Weights of a small transformer language model.
Size: 3 heads of 128, 19.1M parameters.
MLP neurons of a small language model. Each row is named by its layer, matrix (up: input weights) and neuron, and shows model dimensions 112-207. Each number is 500 + 40 x the weight over its row's rms, rounded and kept within 0 to 999. Numbers have three digits each.
After each neuron's rows, "fires on" lists the tokens most often at its 100 highest values on Wikipedia text that the model never trained on. A number after a token or word is its count.

L5.up1471:532505533472499522430496477452558520513457506524473550479467520494476557530564446488447497580503514467533511539563488485544525458460450584480447491581538496506521429518486439521498463504502567482451505461572419536467493422462478488553489502486504476544486477543443570581455528472456476549
fires on: ":" 25, "e" 8, "sa" 7, "te" 5, "anc" 4, "i" 4

L5.up932:511549508469502471503502471495499493525537518503474485487492465432501546455504497536503453568499460566485478532634510493576522432486462479548531509533506508414483485522520425518450545437498513538480480466551534495522514492493541501457433493533500514493487400561474446415454507507548466469
fires on: " and" 33, "," 13, "'" 10, "W" 7, "U" 5

L4.up1065:522491470478538513478449414464494527550527522571487473447470512478421495498461502544479485631377461513498544518556426489526519463533503525473462504550518492459510460558499454533502504553525466603553512464582514455566542450522530525510495497501535554466477546477479460472511486515467528489
fires on: "s" 35, " in" 10, "p" 9, " since" 6, " c" 4

L4.up564:507505524513504495473440471521502488465515541496467539542488536535579498453414443576408462463467551544521463475441442542517482450567391537469470559562484509489472484431525457486497438560614507513489487521460460523543471446483476476477445558588552503513470510528502480436438560523457498504
fires on: " high" 17, " exc" 15, " won" 10, " highly" 6, ":" 5

L4.up1258:510503499477495578482490486500507471465510465484422567476564537449528543501422432520569490484481480468497369459449459495550483411511528465521480525529460460532518491472548546549477486542514527611455531475519459552472567494463401521478497535511494520498437438454515441511502488534492486517
fires on: " out" 21, " leg" 10, "V" 10, "up" 9, "ort" 8

L5.up995:509484571495494446449528496505517500467572517514469552405450498503535577523485516446513514484442507508545464557592514512529527538439473489543506476502497458520527501474535501507496495525558520511531441561508473537507530404513528504578492495500483514448466527452483478513502511542566472552
fires on: ")" 45, " |" 8, " involved" 5, "r" 4

L5.up1225:498486391437552467515535466471493420452554490426500508512501544496544522488493533534499473463540516489455490522500540530517486480469513417490526594517444476550492500486540457565416534468525447541515543512521423457457521574498568510444408487568528546518496480531462521407471609456469510481
fires on: " qu" 28, " Qu" 10, " Sp" 10, " Bl" 5

L5.up600:461544444473563468507487501535444466515542561451483547606439524559542521490479551510494463502512523508466517437511543503498508477464490536489494522530502557476449456476474456523491524500555508447482582563497504458504562463484519521509533462529611487496556481492497502444476580490524500489
fires on: " so" 32, "/" 8, " gra" 8, " fa" 8, " too" 8, " co" 6

L5.up655:519473506561542520491504495511414516497489572543529518540445491486471533529528584536473457515505526459498532563516480530528474511397529455488439529528499556512592486479463471546479448463504477451561508546557504487467523450515506522481464499457514524445508462544535504463438568463524521468
fires on: " up" 24, "B" 14, " down" 7, " it" 6, " along" 5

L5.up671:520488533499461466547450476520475575490545482587453535513569500516474484525465428485482404488436514586450457522470452535493500440466480480455401572480461455483465482546557491532484499435505500511525524527490506548514483506494471509532440536531492518452494497477494458484444536488509515505
fires on: " to" 28, " in" 9, " h" 7, " much" 4, " c" 4

L4.up185:444441456510516462506524473436497494434455544504465531542512429488528499523533543559544499500486530526582466531549511499508508522437479535483518444555428584519524550504506416493509544489549520509486470476500525528485426429517467429469486427537436507491459454494441533563488502496482514490
fires on: ":" 29, "dr" 10, " ch" 6, "pl" 6, "uch" 5, "p" 5

L4.up788:475429486521471495421476545522516519517458477418468500527515495498505611457510452479477465518515525537551494495511542577493484578442472470522438534478532540519464432479444485488439496443447517527527494497535500552518468487539483436544523473504518515518495502460452496425466474485397525516
fires on: " of" 17, "t" 16, "-" 12, " US" 6

L4.up621:447479550559473526496462492456498472481561526512569495467450436447457513507467496489486413479434505583477523512503511488528501440473493520524514507528564434557556498554523450502539485450521538482525457540558553552489516549530502360516547565472480516525452506524497408536478458477489510536
fires on: "z" 20, "s" 16, "k" 9, "g" 6, "st" 5, " households" 5

L4.up842:503441470479515392511408492459539529435457462529452488472486475480600582539542526478444469563477580446460542551529564559510484513428513498471520518514455501494499504491566486529412453457487524491518489526563472442452477538465543534532467528536524534515504525470451447469509526535463523530
fires on: " of" 28, "born" 24, "," 11, " Total" 10, ":" 8, " born" 4

L5.up269:500532537488491476470516572559420514541542548438474546495444538512493605464535495510502499497461550451514453446491546567488508553481413500510469456454453514496516515512475475517535494540433486433538501452516469460464526516542454500543470506510578525554474521528660478523515537493489511446
fires on: " |" 44, "," 15, "-" 4, " 1981" 4

L4.up1240:553494499477588557461450482467492420522501536556468483560508534518457468520504568502501394525485508543512485526511496545581486479485478492537468578534463565501481415473540530501502491532473508455460505481556402522501525508477474473554422538509516449474431444569489508484483522438461504423
fires on: "ty" 19, "cy" 14, "ity" 8, "hip" 7, "or" 6, "age" 5

L5.up405:556501563532479434484561513486497474439526486464522550503457500487479520563545526504477407545553550498460480485464513529487475372467480464549451543503548470572489467565517472519486483528553511462492583540553494535548561556497489533506491597498527487520477469483547461525507562530511488478
fires on: " up" 18, " life" 14, " on" 11, " age" 6, " down" 5, " back" 5

L4.up635:499538456524489476549395458490437521425547511479460562489498503523515503394446499478499508533472524538463517579491545577473506489481547516470465537513502523492532448519488482539451534428565524467491478570493506503467526490528543517541442536503516532506505495526452508427509541483425485469
fires on: " a" 22, " Ad" 12, " h" 7, " des" 6, "–" 6, " as" 5

L5.up898:478575456486569466494503492459502528552565555426508510467482469485504483480527530488532462498481541485501465517471467509570567520501459552527495512433499450476528494484511472510502493533478467476526495476490481546560515542504513490524534516486565528529477404547507496527514512452545532399
fires on: "s" 15, "rs" 9, " who" 9, " which" 8, " have" 6, "pec" 6

L4.up649:507414498478532480456565511481520474430451545542489480557497458513566548466510509554542571599547511525437508539537490435559560501537556457477492495500530447530482575462545614545473493510435497456516499530559474531529474485458525556530460474484523507387439536447528524478555520522518584524
fires on: " of" 29, "rem" 11, "ingu" 7, "raph" 4, "l" 4

L4.up534:455455485563477504457539476539524544537530545416428550526528517547493507544451525485488388498447489448463509490458457500516482535472462569545514520545499487546551461522576537559520561555476507438483491516494426543504510561514523568544481487575560548526442447495532483515442579497450492450
fires on: " dep" 12, " exp" 11, "rib" 9, " app" 8, " cons" 5, " Imp" 5